From a checkpoint of a small transformer trained on Wikipedia.
Training: a variant of Adam for these matrices, 12097 steps.
MLP neurons of a small language model. Each row is named by its layer, matrix (up: input weights; down: output weights) and neuron, and shows model dimensions 80-207. Each number is 128 + 32 x the weight over its row's rms, rounded and kept within 0 to 255. Numbers have three digits each.
After each neuron's rows, "fires after" lists the tokens most often just before its 100 highest values on Wikipedia text that the model never trained on.

L10.up250:145126128158104112130205092138155106126114077041070189153133161132089139183098113126178134089162197122128095104119111108075162118170154127082168119219174097130143091091096114100126146137092110057079118108151143059130173069117133158091152095160112169144104121153138147103089143071083119120150108140152135121116140196117104167135095122161187118100090099095105130105149131128116102181114
L10.down250:079111153081145151124127183133170144141126087151125138179163133152087152124164106138133145107043109112162126123151092128177113133071180180201195142146140083152117135088155132177138129083191148108106142091128105117100151123087129106128144118147141110153161163139172093079163126081153122111110112132099118185077146196164089067157123117116139138126113166144096188152116139131117094155135
fires after: "19", "20", "==", "'s", "American", " and"

L5.up640:113162116080129119134148148150124131204145136099092072158099091063221139111099066141080102184108098090040165155121048179169135145123131049126148113121123114089104117118063191093076154108090130137131116151098130100126132168148080143110106107102109133188173108138154153122172074146122164118124148103131160082117166097102066114111181080107112155155177181140183113097115131162182142124176
L5.down640:144162176109093200089160120178137117156070140157114141150152123126214215184092104152087054077153137100109166110157073157148133142142147106112125135162155134095114127156135084157135092121073186068097121113111222109127141216201141122100123114094117117096163132154157162139140138103135138161144101138131111083088177083115156102162157247124134097106104108131101117065118086141117105151156
fires after: " |", "u"

L5.up205:110122082132123071127113061113154075122096092155081173151134130117133143163031141101161166116162100133147154102089171088091120124170097120150107103105130130070147093124156115079129119152050109095136116120146147124119173127177100141151131168156106122123105142120090106120114102094121179140157171152128174123125176091154119073139115101153113099123100139098100149115135113089155105126177
L5.down205:099062138162192120071124138177122190150124130091153119094095147071109181077149095142113112157150130156095194133103073143181159144092134124144115174150122142193104205132142183106124087114143127165122155157098230122135089102146125177105110168126105130156144147105103136115102075164075126167101100161135121082174111177099138166107157121119114103156139152113170138090099168199116157140055
fires after: " in", "18", " ", "30", "19", "17"

L10.up700:107162087169141061144126142127134199120144124090119108099150145103077099116133087100105171136119163083169122153154066112124106151126156121092166089088125099050161105097120132076118146146081116156094149145121148140107121084103129105147143135153097126084203139125125151108090125137097138185088149127069090131095144088115178125093173145151088139130095127151070128118097130134187130138121
L10.down700:121125161189176109159098144160160120193107079135136131085163165124107104132092165157101110170149142143133109082130157134164120166139064116105140087082124159147146071109129083149120124128142187171091073142102156104114101090120116180112166113090112073102143182079117142061175156103093184155143114151143069103145118139154196092130196127098116158202125150129157091110104190137093073113119
fires after: " ", "|", "–"

L12.up707:184084161128151115159102108151192117099133173169127148146115088105134099119141164120199097155119139103182136095093089128124216129131133117131160146113110096108098143092128190157151145124157134116177139141096120128117088099104107090178131119140134109142152196110107154204129158065108128177128130123066123171132129114150132124170227124123146042142162129109153086114106097099197103112156
L12.down707:138100116153094141145220120079078156106154178182163089147094140114149098160084132140106053130153133092072158124124184104153146079153084137141135140146145081178131131092161137125063152113101151147132124114156063089133133161148158161114156179157111047115099124182186120080186146074089116075078130163129158138121080076116081114089145138098068118200108120170119122166150114123118184118100
fires after: " ", "|", "–", " |\n", " |", " Sep"

L5.up567:142134107124088048120101142129137121146152146133142071156148112079186136146145126149054102157123169124110187115119074168145126112149122112143151106142143171134156151146102104031104167129130145141073132145144150109111153123168093138076152146168128084143132150081150194081156130163082100105116135079165128136115108130127092124146206157153103137144173163147193160104126148121120106124109
L5.down567:133171154123081127114145123143124106083116153088134137109160135139137134127128165149156096091112154128141136093076155161111122126159101131148128119084144203100204195126152149193178080137138107102126126137170143092099064168148169144190131097140129110119149135146119134093089190121102172105145060212162073132186169138140123128180163110153155172068152114069150163122154149134113072119130
fires after: " ", " |", " took", " was"

L2.up999:133126089129081114157145105139133143148138129053098138155118102171118125110101160089173087087141105121190121125119174143078108136155109101130081161140088081180169108119101153132196145150155118128159105115090186088123174065176126108126101139165093073155175149177088146108098172064097167161146148173137119154183145097149085129152060162137136158129092104115159173107081135127135138210148
L2.down999:125189214085114139151142120128151169123097121165138173169109177146084157133112109196117140154084138089140084140141152076121107103121140151120087157134168098132125142125138172149110173177167118089117066175124163164196127111102133135088110133133071107072150125120137136102127087159104097149131133077101132066174122103167139142135117107080096140159138140190171135147171108106213136158143
fires after: "19", "20", " the", " in", " a", "1"

L12.up700:120107159111131126130095169107127156072128176128102171101118135129131124128077106106197146138106115101179106063141090089102182156153100102143141171079141115146145124118129180120131159161106138084130114159095124114088098122103136105205131133132193134156120190143197137149123144146121123190053122121106183128131112106168116130161169110168097114172082082155101061105138119168131180109153
L12.down700:114079145122111151178164082117149208103082163140129165146145137110130125123129107088182118127199100104143136133095154127106121108119149131184143163135112075089183089141200117077103204172069149113153103147143068172109117134189203167195151189177119086152148088153150128133112169158201139143147090131137187095127068171108121165183122134111121185144070105203110116112119104140067156150162
fires after: " ", "20", "–", "19", "10", ","

L11.up785:129127139086168210107120158201134122151111110105065111102145103149165130163096139102147080157168119138148088051192119197097102177167132075092083114096179104128144151108146121148055147088127108120204113166132171146165084174118107120155144178169125125108154176070195131111158113049176105137144123113145143090084095109156160201119145132130118126126097131083113140113089098125156124091111
L11.down785:092147103151098161131180153091130169139074094156081137139056077119105097139086188144081140134129121112159145127149142125121142140141121182107142108130047118089025137127165119134141164126121143102127129100067195132132154144125134165129143120172130216113108132150146101123139088125176108146079113106157112088101131166175098203108114125105166130052139149130160143106131137222145109165173
fires after: " |", " "

L10.up745:161152124189108100097157076144076104113151094101119154188154135099179162116099088155106138134108129127134172087134124080092136131133107152124165113167138119100153137174127117102117137105114110128051104123185133174084187102143112128096105171194125127090167102149152135171133097113098160122138122119126166145101188108118083116060084097094200123079111052090084080106145121116240137147183
L10.down745:104145135171122101081107115135091097140126095206155127125114152094161168128149077115117095120135122148202103175092119117142111126123092156107121148126128119124117144125146142125155100131124096146155136169141218179056185129148180146117123098132102173131159106045122101133229097090094146149103056120101124170099059174188149117074174085124151135129103093094151096161177128137138137093206
fires after: " ", "19", "20", " from", "18"

L13.up803:104096146126171097124121137127152149166150154084159131078137126144175120121142089110103106131146096106109116153119124144136186153161083096103130091114086088114099083131153147114141130146149116146117097098160129095135068089098162075095133156118149206165139161125117136137142141178147086112151119125117152135123075129124137127100156112090142121144117171156158133117182116096113151136119
L13.down803:104108076084125129077152147087102097134099070087164101106121188121123108138155116153106151126161107155070118156107149139140169153174092116133100125051133101151148114137121199134097000135139135154127125127166000139124084092166134139140090139096151127104135158106139123097076159158165095122129163166089134117159097135146129136141132083133116112099118096181140107247171094127147091162098
fires after: " |", " ", "4", "6"

L8.up447:136123145162053160100128070186132152144115116088139150131161115167157139166107122145054134133103188080161184158091138135101157116143073110145111155123109104104145101151128081123151147123074145120141115062077136123152126108110058136124183162141127098129117133094169095135139118163102110142087126076158170115146146145093134168078115126116090115100163128117113084100163159078159169163130
L8.down447:168105100110090147148102169151154176098118101114145092083141119165159149157093106100134122118138117125148106111105124133093147105126079127199097127137141109108157137157159126140167122090109115102186168114151136100127163178117144072163120143126130142111103145101074122113076156152153111126068091135162140209091129187092129103109130104135140101090165180115148150099157139120137173098136
fires after: " ", "-", " ("

L11.up90:132144177096145149152108154151136081125131125082145090142149073116118041169097124097100094136167182078141128102150112146132120161145163123107102132115121056141163069107166155164168174146162079134120051143173147161128076096070071123141118169128101135107174122124069191138216148108155168153093130109128133109155179108141153091133171111153098147169080131155106044115125109132157156115159
L11.down90:109104103089153193125141163142126107144181143131093115119108093130141126151147174152130222175111146107136179172092108139096134093105116146069136056084129122174158176155213142155112134071120172093128094106162166136181136125126151139180130104109126148108123107166147124126113170116142105195111095123149127076137164181115119152083141103174169158187045202167105088048141177127145066147102
fires after: "|", " ", " |", "–"

L5.up352:060139098149149129101130132108135186161154138100117090150128113112135140083156097116138174135154089096135164092156074117113139140068114124132156068134107120109186097048123131068118123115132114166097125137108146118139154035104049076124135080240120115099103042056127147107089161111087084147116132151117127142127054129149070107104142082106139151165130147134127190111123115129136132152127
L5.down352:113203083132107088112108088146100132092082176081105173168152140113181104117136180089157168147102159121132090089179106077127200118144068083138106120141102111094152134089095162146112135023128146152097148121147211052182106139151117142127132169134114101080143067123101149079150139205065133117135165154170151120144124140095144098153134167143073166194133075124137120049122122078115142116100
fires after: " ", "–", " of", " age", "19", " In"

L12.up170:109102135093102149133129077133130156118166151058101056152151139156111080126100076168125109170121121157117050110129141164077110099086128146091142139133166124125099143097129169188162146132165148103161093161154115110155146120058108143113149118078115164112103177154084231162144101158164148125112142120088108077170138150132172094105060128190101138122121168158154072105124103139147160104138
L12.down170:136068114111133136112142136192140143155120123131157143063144118117148141159134089125174215085057114133123088131109096146121143137114110143111076142112118161144127197095177110193181087152182187124121107180130138126092112134111146155165135165135167108170092094092099122105092181141108129187135067119116118141154147132159129105146072139057121145131095022127091156081096093101167138129140
fires after: " ", "|", "20", "19"

L2.up426:182160145091135161165159096097113104091108182177134099112142076134111156127126089073099114099128156075107108143103093156124149112148122145135131084147094154147165099113133121101130144115129137184162132051101149099159098051094162096167134099133189126215132113089127123135099175158092127146085137113119169120137107146124107080185171152092179117178135174138182075108079129028101143138147
L2.down426:124163060124114074155139151151100114099106117091205157070142196100146175153175132176101133115089107145102131112101139129125123148161093111192177140108119134150105103083111169089120126094153112150144127170101081151091179148163118122170146120079070093146087120169084152115129156187118125121135137128113128168111142126124126050107125113150079133161146129146122139102119125140122106110086
fires after: " ", " |"

L5.up827:153117171189119139103206151152118094097110135115092176139145125148097138200095123132165095127146129184120119111130099134092106123168088167111113167166197166065136141079106160132077155145111131061155118117080131137119141106125102121126173068159167182127138130114196125141121111102126123121148149132135085087155090152180115187201157127082131094190094116118084089102126135072135134122111
L5.down827:152135113187153099109103151056143049105147097077152097159170123107124155131123071120100107078118131153124124120086170125112079074111135112125125152063161191128158155104109133160130175177229095129124115125112122104181056130098100100091167087115139225150136117113135080186164164118148097119105116118106079151133112191156142098132087166157097174146139166154092160147153102160099086137154
fires after: "==", "19", "2", "07", "18", "16"

L13.up589:179137116164104129165151109110125161116168144118087145160159113189098056135057088091145142114157153142196105143106109147138096146147143127093104126149145099113186096107148146090144136165109097073177157180126127049108150115109094125115127111161115170081092144126069178132132147115165123159159102151080119153185117079149138081138090164139050152159093118143136123135129111163099114157196
L13.down589:149133111140103183079097132211132122144150151172195130165158151121188087181127086073120098119094114138154148101143115127106092167171098131113071105083106121088145110091086113113122131148093145145089152195125217163096133144117160147114099108168148117141098144157114136160183175125090113156147064153078141124122137129097134086125115106169170132129111131128117147000151123139147167139134
fires after: " ", "|", "20", "19", " January"

L5.up53:168222126131051044062121067126145136126120100137121098155177101162141115141076118068136205113115127114141174110138115093120120136139094103145094119113100145088159067178102084151158160112093086142135109092084120106130118043137132132129153113107083054080155123119140148098100133113140113148127112107146127130110137145135154123094158152088073146147131122143103122122094116097210113152113
L5.down53:146098113158141183103084147149129138107127124124162077107136151113068138109077097144108088187140208147140135101142140158129182096150095148139143108150158104133095168107146114107166104134189037094126113128127062110129158132137070076102122150133132168104125132130135154096084158163115111139098113170136136152138180219073101137125111154099117113175214127110144112159091156093110176125143
fires after: " ", " of", " in", " (", " U", " =\n\n"

L13.up14:196147172114140112111141103153131122144094084115088115051128088148122098095090125148175105121075179138129131154103076145173126110169122099100110153207132105154132052118142101141094131097096119109110080122055107119079105127093104094102103169114136099144180181074162158110130122132139189166157123137090153109175139137101109114099209159132124113130183179104121068128135110153170139189161
L13.down14:077118149112157127158106135142119117148125104135178155150109135112115145200097108115101132146092147152068164140138111134151123143151170142064131096156079113137150086104113146130114242136112104106139121149105224167173160108135098098141130108107125106136112178123124137051163121124150146156112119125076093133131112108089175127113144092089130125169136072149124085000140084110126131142164
fires after: "-", " |", " ", "|"

L10.up1030:154122141132152104146125130182110116097110135205153148191093153123114113141139129119177071095142137111125114142092089105208174187107120106114127140107115161124145100094124137120116147126104155181200189133123150098154086104132136101151111147106164113131113139193105216132096125099127114152122099046135102119180092136061086127087153137164158124139155154127172094121112137135125121120085
L10.down1030:064098136190109074125160128109074100176163156129114142121154114123191185181157151100113149157134131132120156143221137183105154096125102125103085173110126157156120141142065097121089162136145140117086112173165112071157185105099105118124206129160092144163201102119123079136114119128090128093054191106124152148129104192201128082061130130085094120130101044129124145208096169088054095152120
fires after: "20", "19", " ", "–"